config.toml
attn_scale = 0.125
init_std_up = 0.0352
init_std_down = 0.00394
final_lr_fraction = 0.05
MLP neurons of a small language model. Each row is named by its layer, matrix (gate and up: input weights; down: output weights) and neuron, and shows model dimensions 128-383. Each number is 500 + 25 x the weight over its row's rms, rounded and kept within 0 to 999. Numbers have three digits each. A neuron's up and down rows have the sign that makes its largest values positive.
Before each neuron's rows, "fires after" lists the tokens most often just before its 100 highest values on Wikipedia text that the model never trained on; "fires on" lists the tokens most often at its 100 highest values on Wikipedia text that the model never trained on.

fires after: "\n", " "
fires on: "|", " |"
L5.gate380:510531485536495494476498476443468474483471541503535537531494485516470504502498483478508502508544486478497492475494492444512487514467509541524495476479485501502452457497509494551475487489454521523513514481494512453481495508550536465528496538483459504458489460522482466496511519541485487531479501502490518519527533506575495495500494518526517490517485529462503526530539486481475464502465492522487477472539535458499519494540483541498482538485491518538515485485487517470495493505564456474521512499514502483474467508499513523507466517487514500490456448505542518483533543502517525502514429471506480490537474519479482506470487465496533496539471450493468489528521489507484495467493488471473527485505528495514509499479479483495529510450492529533467468503442491484467535506494492
L5.up380:484491527516541446507483474527497493506493507470504504484465473535491512484533463488496484503481483476478472508488503499519508508496485495509490520535469499501539538534501463513450488522501495472446508487524485499538489539498505512490496557496472526512511490455478502485490505478582505443490493514555509526489510508467505481497450417517514450483508535473532552501504500510496470549535498513506504449522495485505477480483507497469529513463487503471463548497474501530504516510486506523496503523517538559477517454495539466534491496506494543531513517514514499456480514525541520479486480474487456497488483496501503478482484472440531538547475482479515520522450467513472473492497493543467528487520485506502455530503537496519456500479463511475522529517480503501524464443520516
L5.down380:513554520452509524519492473482499481531512520494475506491522502457469456497493488480485497496467504501482490482486519509455505494486480519501500502505557500469503497496477506530449461456527485481454479558514495488527514488478516525495493419449460504538490550534502494511522498496492497489491498482552482520523475508508542514434499477516498504495527443476455559491504493534551528504509496538472504544504473506462507529466487540542513512520482512499516506503538470489518503490512524480503500533485484509485479465560542460500487506521507523548491564495501495439521525559472526478527483468516434515527531561495453500475565536489476521515501544493464493522519480535469489497538514478502532502512503509492512507489512500495477499512530497492458505539535474521523452508462507

fires after: ",", ")"
fires on: " and", " one", "s"
L5.gate358:538510524513535533489510475506527505497526512529498523494507489475461517516541466506490509505546510491490508503542510436469492485485523502532480514478467521503494501498485486516523542531529520513504507551512436502486483518514517476513471510456472500493474487493526435513502468533505496516535480508532512502506502503503487514544548492470509495549472536477497484426469505522473502515531529512490501493470517498548537498481471536498532479509458479487526488548513523508551522513491496509485512484491493562527509506452516527508495479503547426481501492451519490530487524509456481528506503541515488491455501502510523521457495452490495492499500521479523522504475512464463538505506465468489486528495481470528511494510493522515492461490473506526489514479516489520447513503492479
L5.up358:483477497518485518479461537503465482512457503480554491482482520445516509524491493489491537466549533507480474531474440510490527452534473517499455504465502540473490506460473516479489488465541487521472492471513493492496469491551535546509540531491527462474496482486490508473513528492447550488511511545488528488529524484464500479488524497489470530526470507517525514482528491473466520526482477463484517476561509515479487441452497516503527533476495526500500482533502477483453515466524532514487538507502471531477472533465537505515498489518520479537519491458524470529506516520466511513524513540537522521489491477508488448519470503449535531527518500498449513520499470459500488519501469508467501514504489534473500473527469444508523455454476554487506497513517489506542461497466516
L5.down358:514480518529497487497485512514511469477473481539506519529486509521495510527535522496491521491442496465505505497513487487510493513524476477452516428522531465513479512561534501466523499515479518503522546488495502520493528532511487452500519470518513482520518509502510484521486507503528432523496509504515532495448464487476505557539443502513546477494536496482480545568547483507503483528472477492486509485486517482486468519504471539501558526507466519517524478438463532518520451556466435513500525466500503467488484510547496462509486572506470471475469511492458497465504486501542530500504469470491466452530524503481509508516546493521465501522476493477522486481501508541490479491538512495496511493485509473497461504513459533488471512496504477513453493504482529484489502460495521

fires after: " No", " St", "S", " age"
fires on: ".", " of", " age", "s", " under"
L3.gate752:481508519471493538489509517488489523505538513456471514529489480533509524474517499536522517482464465459494528492468502488525508486508494514530530539521454491486507472513503506506533504504492498497533481499493498497477518485547526505460501528537513471484523517504507485507486565515494505492526517513502469487523477508512520502513448497498475491500483474493481517523464508503491530497494537490494478540490435500470495483439483494478506511490580510514492468492486474482502545480523483504493464474505512527511510511467479489535491471511510458488520513515522548517544444552473463500473545486530442501507462506502492541473461529537531543481467484557452499527494450489492472518487533487517519535537463449503546507478518501526480529486503505425495515490481520490510551528478447
L3.up752:478522506498470521507460502502454550516474487516513515430506481535496505544490529546467505502503497505484526448549513533537489522496507508498539505536451481536505484501495442507500550528482508484496479495492559499554493493550479465467523515486519488505459506499493468494493483533482494482496494479511485487516514484465502500496532519503533463516550484467505542492509493492451480510531538452496486526463463509478505494501516497466505492512481515475511498527484529484503489506513472524460529506538505552503490499517499481531483462514494548481542523516539499504525467498507538519508513556472558473513481515481527558490498519523541502514468499491561491489463451513512541513498503505490489502482512484507510501489526510508470471494448468522499471495509468509467504470504539
L3.down752:496459467511494518484501483511550509510491500486460524498469492494484520481467545502475520518477426522509545493502474484498515450518461478450511516479486515514487449474477492508499516488498488489486495473515471561497523499463526522520494532468527449532486472485450506481508470506493455540477524489501500482483521448482491538509479518507449496506526479469525502518520525490495518492471502470489486487516494530463521508513443463463509466477506518473498502492507509468476475484517508546496502499502478502523511517479512517470506523534478444501501510502526512511503523538481514470474494485543434493539503544514516490525494471504465513475482533500492484504502531526470502457489515511501559488506498464489541525485542535474494493532463521528444495513472444468495518505490520

fires after: " as", " became", "'", " not"
fires on: " a", " an", "s"
L4.gate366:540513470489535536539494558493528476509514529471454503471498541482471463463540498502465525500495480502500515553479531497526488494491452494508475473499534499481474473570445512457517480502511511477481505495524511455527477512537473474480547461479551516522510493472489490507512520493509566487462463521485515488537477530555498461452525508484486482491513502509501546511550546527501476475514463518467455505478489493485476479498508489496514495538489485487527468515511471472444514498517507493464477485508503542497489511491526492486535506468512512533452500485445497515445452474498485502521486460501509489499520462486500527502464514483508470452502534525469523472531471489500514462474472508543501478523507487520519481479503530539461503459488520500504506474493485505506472483465539
L4.up366:546488497505487447514513464461536499481519498470509515527505541469504476504509521500520514501494508494472497528509507504502469470551504513538475517481474520497475502506493515499459535501518469459497509528525528487514484528505503503500491498505478493526525472473520497501497511522551517477484493511466498518533519510550508546481512515499540477500481483470520505526528484556482444524530521532460468480538504471535479504535533525508514485514552499495523531520463525507481515516519505525500487520491529472514492513493522491462486556462480520453565537507489514464518493508480558513500530449462459479491514490502488481526478468471463502490534516528484524496498465519510528474511481499533489482545498500490507465526498526508506500506507535478493483482532522504503459502480517
L4.down366:517538485472489550477493558531470463486499550464504543475506521475506502512515525481520503546505520538486437471515528483516526491481475486487499510519508464508518521509426504449471516528470484517520503518527492513514521524480495504505515482552475514501537547478459496491559492518467482540524496493438485530484486535500481482510486509479458478499489548529503531505516488478520543562530490522496513494516499488502466520508479521490461518504513497522469468485533466478497509518495509461501530501490500508417494520485454485530505506526515503486496521519480507503487519533511488474483489511550489484497514494486488520479528507534548494471472517502519487516533502519518517444523481501522489497486519500485552482534534515524479511491521497481494466524484499496489465530482497

fires after: " |", ";", "incumbent", ")"
fires on: " A", " |", " All", ")", " Hard"
L12.gate617:539526480486512499532482538548466524486512548486479462519509523510524521486555500511468543467510528493511503487493529505510514499532503519545498498520511500493499537531551533449508527526538500462526531486480500500517515488510438485479480483504465512503528499513489490504509504497491507496496501464455511465505501519497517517446473545493545490529503455529473504494556467490515493508536519483473506491469516482451546491482527468495508530486482529508473521464549480455540479541479489440543502458484468513472513489480490458495472487489556520483512507525517514507516496541475466525480512509441531476509496524496501513507491499484539460528497523510516526516470492510516524510500505545516457496499444500486480500482531488466481521529479517505509510514547505505492464523514525
L12.up617:521497528519522483490506487508471470494527528535491502510497511474507463492514500465491490510467501484506514501429505556485504509501476474495485502486505449515496543507482480515514498491492490494485514510511525519530516473495478496504494498488503498439510513454498496495510533528518537476489464466482461517488502508500465473462451527534489479493522487524474491497521492497460521486539556502466480475489483484485539480471538543509547495511480546493498544481483534510513521531499504451511523516507517525482503472499527477501515494495496521497477519470511484524476496468501468539447503515501472502512485485535551490508509493471475451502486530519523500506478475536486508497436512494498510511487550500556512500512483513512509549494475503509581513516482483481490494515547516
L12.down617:452494496540492483501462482539500528504456487529520484513430498522468515508497492523506491516467499474498507509495547506496509515531482541560516529494492462496509473481510483550482530526497505485551532444485498470478509519483492477509489519507496475514498503505497526501504497501480503528516477471510492502533470468431488540506523499486519500466450486511486509503504533529488493498474502514500480520499479486491451499502491524493472521474538524487485497481501474505547455533505528457517513533512490492474533535499536520480510481498539523488494532466508512461553515538527493506469496494513487542475510514485470505505499476516520480524467483475437499541472508527472528485513487501528471539550468492481522473457545492525481444478481474510525498554535566488497519524482530

fires after: "\n", " 2", " 1", " 4", " 3", " "
fires on: " |", ":", "-"
L6.gate470:522499521485449526509481505482486498520532521473506476485537524489503527439474484537511505514530504528452502496493519476499474488548480478472497505530517514538494568471534553476514485523508539481476452475481533523467522501494528523509460496497531467471532515472532494513508523508511485478539488476471496502496439481457560502553509504448550461509528423509585513519482492482523477515473519529530482486472437547495498500476445486480483508490486508488496489488522499491536515489505529516544451525501483543508528504493531504504541548519520481470496483495487469474528508535550538510483494521517526524503472480497472491472508445464542482487491523503522450489490559548539470465465490503504480493477524491510467467509477477491522515458507493495528537501496524505454511490518500
L6.up470:559488514496558513489467507510494485465507496459473483447473502472498479513410502489516523467503506479493521471516487530530464553474490487511510474449480527496469519530487493518518544490562495506511478502506559503507523484432511523520494484498509526506557490541493518539501515506471521481488524497512492546538491470530484494484509517463509526464482506512510520511518446520483512448527469499497457497483469571513518524497490518483515520456526526493567500496488503525495500489507511518495495516479471483520509491504482510469491549494496500504536491503540503495515501483505501507505514473477504486540493487489507529534480530499493478482491532495470490453478517490459480547500509523472510509495468498523490497501543506544534550515514483488526490490460535536503456464516515
L6.down470:527512551521477484499505461513505498517567515506448496530447519534475481471494515506542490489493478494526473499471472510475487459484461522516513508526527519475472545481533471488515482523518505503464474432484474517497488514473536495454511501492530465508497494492483487525482495540495512502506470461502493456480471467468497490529514515487530511479503452507574502460475506496495532534489475486488444462470505486474544492453479507499508496502470478500496470531475502487495480515465548466507515533530493551541489485499502543488461505513485473519511488512496521550460485509527484506491466513471549534494492551515494475476525460507475503528512502497524482530509522529486485469450498484517474500532520503485519469467527510476542509510489502506504489497479525514500470509505499

fires after: "\n", " came"
fires on: "|", " |"
L5.gate266:538454502510453498516493503503484528515515493469515483572509496538467487543470479472472535488530483449513465535482507451518520471504488496542492539472485490497499473516525520482434505495493514424504558508496465476505496507513534513512504502539508525527464534459510496510478500490534489504516510535488531487522543459542479526522507515499499495533504488495482455458492492562507522507493489500504523525518489482504469470537528512490515500514487503509503468490528469502502513510541500492459499492497492515511520524497490483545527466494475541519525549502538526505539488517509530461519485493503511465518512523491496501499532480531532536548491477502509569512513505467523470477469530487475536496515484470475479458484495459488466544487488456465460515456450517496483470489497478
L5.up266:520509499471462494492450545521523476483528508486522502502505504506481520513475501566490501530492484478513529487478507488498497518524502509488488532504510475540508495534458492526508451492481513522485583525488512508502515488510467491486482513497428513490529505447509504497504470484505483515501529516495520514488501475460511547447451489547427453511510521507536517508460507478499504478507516542518432467482506528531470504526463525451498517474515513567555433492514491477444519518502474497518515510546468521501514453526493458521441492493545513519485554509529485485506536505490490512550517483480452535513511549510484491467523463479532519485540473480482538480503466494501495476506515489477493511480503473508513482490522518532513525494480487508512521508474484511521519517489541
L5.down266:469522519496498514474509535516506452526532516508502517537490504489514512501521496519473498491508536506533496513473539480479534538480518496500499484498463487520504496539489495490482470468498511512453502511488513476526507477502540479445463508516475457529489525459504474518468487531471508497472526538558556522515538473509521479466443461517524475509501510513475517529495534502500508451508490531529478488491490512463465525541492510471459518467515481516550505556545490485482490530484480484479534498515521500508486527540496458516499510526539487507454528490519496494505494532522511510548478499490492488523524495488488486513548499517538528525479499526466467484496505514474475488539495450463498494473515489471532500462524528498434547517530470478483504492446516514547540488497514

fires after: "\n", " Minister", " 6"
fires on: "-", " |", "===", " for", "|"
L6.gate139:517531508467499492505514502519472530520482486469504468478492474501525526493468499482509472471480518483506499512492461540496468498541482478496511511478479508480523520510496520497553524465513496506493517464488513505497482505501523491521463509496515489533523523478542512489549467462517516519550491474504541517517488473514520546520436499508521517543503476495506517482528494528479484482493497547478477491493488458499438485482516508429490504531513514483517458465485519487503511489470514502460428497471536466473499497484524547521512501469495496517499487503535489528489500478501497501504514486493491522479460469465479481482478492488487472496525466500501489525528514515484504485515515492486473518520469465508538511458488498505489549505542514447524499480523533515493539480493524
L6.up139:531521588491485485482502492501527449469508503484520507508487474479499487497480503478512518499489508497502497448485409529472493513470497513448481511475511538471520488532511475457549555471517479531546532458495496552480507493492539508505461477507498542487544478480555513526523513506527514533533531511487506529491492548504510467519466525474499505410508506501486498483534467515475504486502516519489515457532513528480516462466506509486506490489519506489538515518488513495472472476487508508511486504468509472523529498491475506520461512473512502443512479469480465544468476489458502497513511517505531506492484498462514506531484526482515509503532506466523517529549566500514447523516471495510489534483466526500494495487500505502499551504495474479494501497586490537450490464519510
L6.down139:487499514490476474483511486460493447469510473463539521482453511493530512509429518472490522449546513540469508492519461480500505494510496521469455536491490515495491495510444473489555480473481489507472488356472500506476472472479487482536489471503472510490454466443535515551519495503499506504519448485500482487498484478510514511534483522487486525462500499526545519530509505484495506503519502527456464469475550516525521455484494524491495516524484481504542518463491509482508514501490534511518513524500477459536485504473482489484483486482508521506512463538546525553513483492487501463497499524518558504534502510467513545515485492526462538480533494497489484508520525495502497524494483493482503489518504494493502503509486531494532510445513497482490504506469507517472532465525542

fires after: "\n", ".", " Party", " Rank", " Player"
fires on: " |", "|"
L3.gate895:531509535474461482490504510459503486507493496491521502490523535508490516494476518487484536516517498506509484531465510482517490516493527488493612516503510430525558535489506515526500497477486483464493561540497506498469513470494480482504442478479482495515483549480489508494503532468528509472523467511471511530525482501510524517454427479502513514545513508504516478488493516496529509497510473518492515499563481435492530515512526487505501537485460488502503501481457497510476477496527503483493521485525480520505503436515494485488452495513528509518490515485499503499452503511499498475532461448470465484527462574506470510499515449465532548517469503478484547522493510507490479453459514511521510490506524460508472481466494463474514515482535473518510488460484513471499524431516491
L3.up895:527523503448489508499515520504482541510505463531451497497535498469475529477517512498472490495495478508500483574506522519503474489502526497518548498497527424577543542517481507505452500476467516491520534484475521503475494496461465518479506522478450471487502512490495495504489540487535536472527486534493503476540530509476514485498471477505533524515504540467487497536460478471497475493504507532498487505537522449485480513512493459507515542492497512463463482497470515513515452545528545518485523460519498528471505466460510466497448521560550498535496497533503516475503515520495530520552473484495521506515486500534475503495517483473492554475496512547487504513499497461549519465487494512458528483505520467515472525509498500497524500493525523511506557513432536469495551514519495
L3.down895:546514440484535499481510462463510492495456513502498494552501523504466466514503506440497460459454513487489464477488560460486462480572510470510484530478490461535525546500508559525480497491509533507510484516499512486475478484487497525447503494498455494509479500494481501506476483497540483474504490516506513469533545521505534485512486489527531494525490531507459496503492491499497437465493523487517456498504516473500472520513513526501491489520488519469486509504513495531494520503488526473519518504486489480465514488464499486506516482494527498547470542503505480435490495514495497482510470471488463510493538482538488503469531516483492560553476459527569478501519459484488461482496504461505477488465530512486476488471487511556530480476462507460496505496498502480510507505517450

fires after: ",", " "
fires on: " and", "MIL"
L3.gate395:549494515544502509502464503502492487522518517527454523475463507521510473466536510479477534496457496511472480487525527454461493478497482519517490477516491544498492498532512485525511491541470536486511543504535497498539505532506500522525549514499513492490544497483477468505509498495500485545498479500533514501496563497483500503461484449527502475510515500496497497539416463516481504494513522501453510519472486507465523517481514516442501485482518485458478499488542529475504479477458482522465495519494478506480488495499521518514469534487500446518488474504478487497519480515478442509519455512546543505492538513505478546497498495457534499466484502511527470443516476480497534461507482471539530524516470491551506532528480499504501489498518517493465481460480519487527485473507487
L3.up395:494509509492538501473498544542532505528509515476552468507478509516529496500508500550511502490527510510544562485521544559452479528512509476448483533481519509508522434501488500483496524499467530493502510471483545545490480501514532524519467484534479528492510486473513454492517512473510511508530509501505501467448483493549473537503459502508486544511473493493563499493541503480542486520476477475506509513494510499538511465507488496542536483513484465484466460513509458527482445456498493512518532568515498520513489474489485511566508555471500481461483498461489505515489531495534511528475498533442509509480505461498494457488485508493506521488524505493524455481494533478531471503468479467504504473496498478476514495525502494492458491488475488493503492461482471524493483531507503
L3.down395:492485480539490516500498474496497494471525462517455492503497528507460513499511494476473488513465504492475446550465472440545518474471463487534533461488495512526468573474480468518507484523545496478474474550534466459501492480481503490515532479460554463524475512492513526493465530545502498504460501508489483533547514518451555480492501498524477484450497522494486514504501492498476495494524459505504468509541495501484479516483509516492486520485500508490521517467551536479523530540514501492483494451483526463476458512501522483480488492521528508509545506508481483485505504496474515520501483491536471480546500512534515523497514455470500493548467493522485530480494457533491531503550529524513491533502450492520471467479497484518513523508490529510503455503512512463530535489482481

fires after: " the", "'", "S", "|"
fires on: "s", ".", " UK", " US", " country", " World"
L2.gate956:486521501501425527474492509466534507531505511548539528542524472494506500510517511511508492546510558471477514478491437465510534480531517480522481505526505469477570537520469483504498449494488496494480461509473508449519460556534473478474541510469510530505508517501510520514527517572507487493488526534483506510520481510520508494493526515505547486511509502488500499532530511535507542488506508487490497509479492507521484506459501501497487492513494511526513508513520485537485499438481532465480516494495529474530502540494488489477533473553541501470491478454489493501529501515522511507500466514540529514525472450537450484482485493499491485478486490498503496505543485495515506545499517476486532515489467504505561484563530486516437535488522531514480524488496513492506507518495521
L2.up956:488487538513450475524493510476454536507502495511497493538509484490513520473505498527502483484497520487527470459542467509519543510539490429491528492505529495504504493505480487475503479478480537505532471553541497491510495492525493518518545535520551500491500505485436475499514514548525474493489490521473488452481485499514490462517535464478512415520494498497524452520511538515494555474512511529499514478523492490511548490472502520487492478483524505490515492526482550488493518498521575484527510489472510495495458504471478515546542485538489508527497507530503496494461494505510491462488482504506508461516483496542468507514489510500478482485528465492541475461518486493491514484539505443500505511500501502483518489512500488486484517480524510480485531525520472528460517502527536
L2.down956:530489476503510508511535533505502488485509498455468498495494546494500498480527479430517466464494491484496561518489504525539514500502479537484497517507515523501430505491543531454524532506499500519526481470500433535510501505529508548522487490539516491474483505480510508494505487454468518498519510523503490457526466514494506518516451497520471496501523503450550467470474487494490468491512540503511515481548510509495471485515466500482490560514478465485456459518494487460548489547514449513526488473512516541524494482510500559489483528493472481468558517552451491494487467445482483521512489491492492499520515490523528532500466492517460447493454517490521495481481452555471493479474493492522557536492552477548484534488504507511481521516496448514439470498470505506505505479477490

fires after: ".", ",", " and", " but"
fires on: " It", " it", " They", " they", " and"
L6.gate658:560489529487502524484476521504499507494508454482439437482483473475483518495469525493475472490517493450480485562518503445510482497471547482521482514512460538462534491507526473520529470462503487494512485501532505513515479455514492488495476491521529490512517484476521458510471499523517530483538506481531493467524487478486556507536509485481499490510522494494477564476458517480480459463478485500476543516502479483507487531515501461520535505480514469504520527509471533457505488487516492480496523501507464485474520474501531455509510517458541497483497463497537507519512492499487525547538514529460447476522516514475512516501493485457480508501525527473514525488521536516515506498520501491513460467516490456483503483502523514492496479479505492519469513498555477537520530495485508
L6.up658:491492502506503525485458501464495505524517482493508480508522515489520512428483507518497470504496550502465522471525457475533525525495559507549487497503529517493476497551494470469505484494463545473506510466481467508532481520541545504462482548518531489510501490500501487478501512514515521479534520570520530468485530479502545512521495496482496490512496510497473524463431499490470529483480495570488542484538495512522479454481523425512503518502507485458493455539523492487468464510518487490524539502484512501491508489510474510505497536487534513510494506466520531482537447515482477490490496485503548498490497461505520515532497485518518485481514482519485479527548487477492493473486502508495520497496472490498532469508516496473508498473509513492534521484491522493529490488512469
L6.down658:515504482505484454533522474458552518502515529532469549465466475527485513473539487483521520516479521524515485493507464526458517470491490492478519499543543526528502495492492500533532512508553484542503423552494493488499563477465495481548549483480488507501543506467486496503501513487510478556470517493501508558509553534447503496495509501531471504522565505527501524523529473506543478506503484474502528499490522531505508527530519572524460542478512506528536503492492526538495488506530500484473465484447504488494523518488520546520520511539524510508456465520476436513444537500517496498508473496512505510530492519442468491472518530478487481468546511504490526504505522507508516506511494468480547491510536445480499536481528535541517506480480472502465460499500483529498507485493528

fires after: " |", ";", " (2"
fires on: " —", " –", " 0", " -"
L7.gate218:527522499449500539483503502482505508481498512492485490505488539523546519471542494509511518501505506520528524490516524491516476534550465521504521492508489534498528488532532530513496502496501492538515545529431495512526498474465436442522448477507483481490513500501522521527524500509508487507497505475514501518497487494471490470505475449552540492454531450513504510497514491501444528490514486501504528489492483511483479538457499479475511489500526517518512426482459499516442583461510554528467538505497483496463522509502489482506532455488493503471527444528518471509503500494506490538477488519478496537528526498512513494544500481482483505479536501509478487486460497486524463518486535523525519500482501546523519489462510518513504487465496541497516507477473466486495489481506450
L7.up218:495489532522495480492491507506438496503545528530480465483568472514512508499498502500543500531563477501514466485466505469490541466521505491543517492536493514532496460510526529544513523474545494502496501446508477490499512517518513461479517446481550515498494516465488473527490544545507524502500510479477506486479508495554466548497465492472527499484497513487527493498523479528515493495513469499455504517475474496478548502527485535468494505480479448466562508443479494529517504504521489549545499501495477491464517478509545486498501492524483522548491524485527501510503531496536458532490463514498506501548513504478497515485525485465509514506456491506488470491544541476501488522490456508498506470470467515540491523520482511545499498506469491517516474495485485522475468474516506
L7.down218:533490481477487521521468495563487519497487481473511462499469497501512474525508473505523518487492534483518497505493488514511485505498488472526506479501448474494523519484510489459530496469526526471495468493506433509526520489515491513506491504505517508488460509479529532501494516506432554488498495478504504494524514519485475499474510544501508488514503515470470481492480504484463533493472544529471499513456505511522543496501552489468500489491519483492496528468514552484501505490466528499522482452505539462505474559484464469484483501495483530481523484510494529479537493514491491497490472538531526521498474522509473478527503496546476494494494550517553473525500483486446514497505531495502478502549460475444492541553473475472550483495527487448519559470512509500503523470493473

fires after: " |", ";"
fires on: " –", " —", " 0", " -", " A", " Yes"
L6.gate293:537495541501521510498494537507533539493493454547506480479509509518522466479520499486503534523545499498499500494534522493502478522501508524507509477480514444501514504526545481511513536457516513478501539509474482446499510505507497504462490494515498523537523524525543520524522505505511522504477526518494512457509484511473431493456511505512527521547500476497482509535479518470483489488481497463526480529476545489505510521498506509573508475521546433533527502507492528515529502504504511474515501452514529511442484479512508487480491490484550507487568534473486554570554529473510461507475542465494466500519523503495507480510484495529496527484517475513510472487486464517498461501500548506464425517503435477487547490450493516496526527512504518526542516498521481471532470470533491
L6.up293:516537492485457494563522490503511505496489515516475507502501524517507483494525478465525460535466525507484513492519524497501530473507479513529508512507460463471520487521481512503491516543497516479471521504496554537488543457511498488533498525493508526469499459465503501469523521495505506512495499488502496491527513479517439518514475506507490461517530530483489523558508484497491478511479491531471468456493544458514538471515518536509482472539505456508440526494494496547536482460508540549427491565500528489519508508479429518515506500429491535547496517464512504503491459495529488471499501498500533508498498476487492501512488475495517477501486519536530491491525523480544508503516469523495500508464496490537491498483491502486553456530501489520480491504440479506467486537488465
L6.down293:509480504469505528451466489512511516486489482522524474488508490556486485518508531503491538474492467487518482526505496498516455587490524469484523473495510480493486464522535494501519519474513523493531485484496487493530480548479457469516502511503455529495508533502536511495496482464475551512489505501501540513500467496497489488478512486493530563487444497479498472496559519485495508505536535498526488507511473529473459521529519470504494502500482486506572515516505507489481525508489482492528510485507520515468519466562547436501528517521528473480532518523469521541512515511481496512496518487504481531494497483493484509526471496519480498511484439477493475523510433479458508485508482482524491486519452493509507506479485483508459555511460511481495513492541504508509517493512438

fires after: "\n", " Can", ";", "ig", " County"
fires on: "-", "di", " †", "ulus", "===", " of"
L10.gate514:537500518481540512505509519505538496504488535475471468485481509497527481508465525508458522494491500437508522448477454474514481491481480502498495487509556489499553496524465518550533500530465500535497498518507502488517516520513544481526516459515508543548529507522517519506495462482526486507482474494515500515480494504534517480508493494510513553521521469503495476486541466499530484498489519498515466507491502485511503510517508570485494528509520470488513530461515484496476496543503495521480523525499491471461495486499429481492515494465512511494475500518524492497499513473472506500453463495550513509533499447485522529499515506524494501483492475523511513527514493497535550495503545471525469522497510470485475500530468544476500551526490504487499462496489501499475509472516500
L10.up514:532511485486494510472537490497514486511502495534489534529502506519533494473473555457510502476502490466514479529494479487500513503474509505466473518483510499513479494516484495465546530517468504519477524451470500549505482448483531476475511544504509495519505487486546539539505469461512495501486468553485471546494460557534505506492460546470515491523530467498499503490489488564515504472499532479516479510467541496508528489471488520493485496503524489519490501464524469491525515516491434504501509500472502466498514528482448489481474483479516492472473514536549525489540500505491477530539539520517497484550499459463499502481512495482417493503488517503495496472479525511477531504515511489495468486517550475496493532509471516488495500474512502492488482488526519538452560456503519
L10.down514:533500534450535522557521491498452454465506504468507470526430482509496491478514540518470483472482534458521483495502519500465523470492439517492516492515507480504476468491491507518521476489482545507493494412494510516539470452456502452498466500493481534520506503461474543541492517499527473498500473516521475472507496493498527515468479517491475508502482471510546474480542478492501505498511492536414472518559497519519502505501481531513488499508516467490498533514538476478504502516505498557460535513502444513472514465484487491504520496500501516500493470519496501481495514489500521492511507492511498500498466477492536538486478510538471462512487567473513483513505519504481549492541501473480453526517485476457460482473468467474470514488528508491478482463510458488471529485516501

fires after: ",", " and", ")", ";", "),"
fires on: " and", " to"
L2.gate265:480521493520548492507507475521561536524507526480483486497470464530501529464550492497472501488517479505500511523489526509538504533476466478540460472507508509543530513516480487512486505559462456527480487476549477458484522537507501462515508541483560499510472475443568472481502499512510562481540465522495514508514513487506523483524491514503464511516496481484497453536482524488511510470527507459501487518558500520463470505503504529509499461487472482506493523506556555492509481530534545540441527494538498523473490531493509491514492511522509493490489470456506461487509542475465512532514495536492492474495478477478532530469516509486538483519511523502445488475505475461485498493531540522496496514511524498544479484534478464526516489518481507493555507520521519505468504505509515
L2.up265:530559497499486472526498523528499535504497510507500507515456497489526564500486538526522532497480509506502505534475443518522519508496515506500478497518500496510496459468506517506508459525485485471494522443541507500491484529496502491501549449499538497511522494478503455469493520510536567494506493493529479495525491497480449491507479481540526509490489494510500483514483495465452499538498557502475496505467501526515520518510460498557517487514454468531507487450504501463510546497483486558467506512450531520502401495548499475468478487487483483483537494494505515499490521490433491527510496498487493496532495525475445506508442564512524513495497511477451454466487495475496468531480465498496494503522526485481465467516499473511480526447520502476489430544481518538460538510517489
L2.down265:482503502488485513500496474526504482499538500498506477519463487480501479491525474510447538485482504497484533524504505491523530512503521488492458509507492470505515453537486497517499476514495511537477471549514492475456457503513495507523509504536545451535506518463512453514445519523505521494532528525476522528515510500489511514511512484525491524524505485494539467528510535518491490449505501474485439496512457530513482497503475512466502530527502484492542525515508487503482483492548547503523517501539529532467460501494513540517486520479497517497487383491508517506502483486500477499517469487526525498516467535510513503477491475444498460457465536488492504477486457511496489526544490519489507478509489493497457475499432490483506482539525534459491472522517551524553489518515530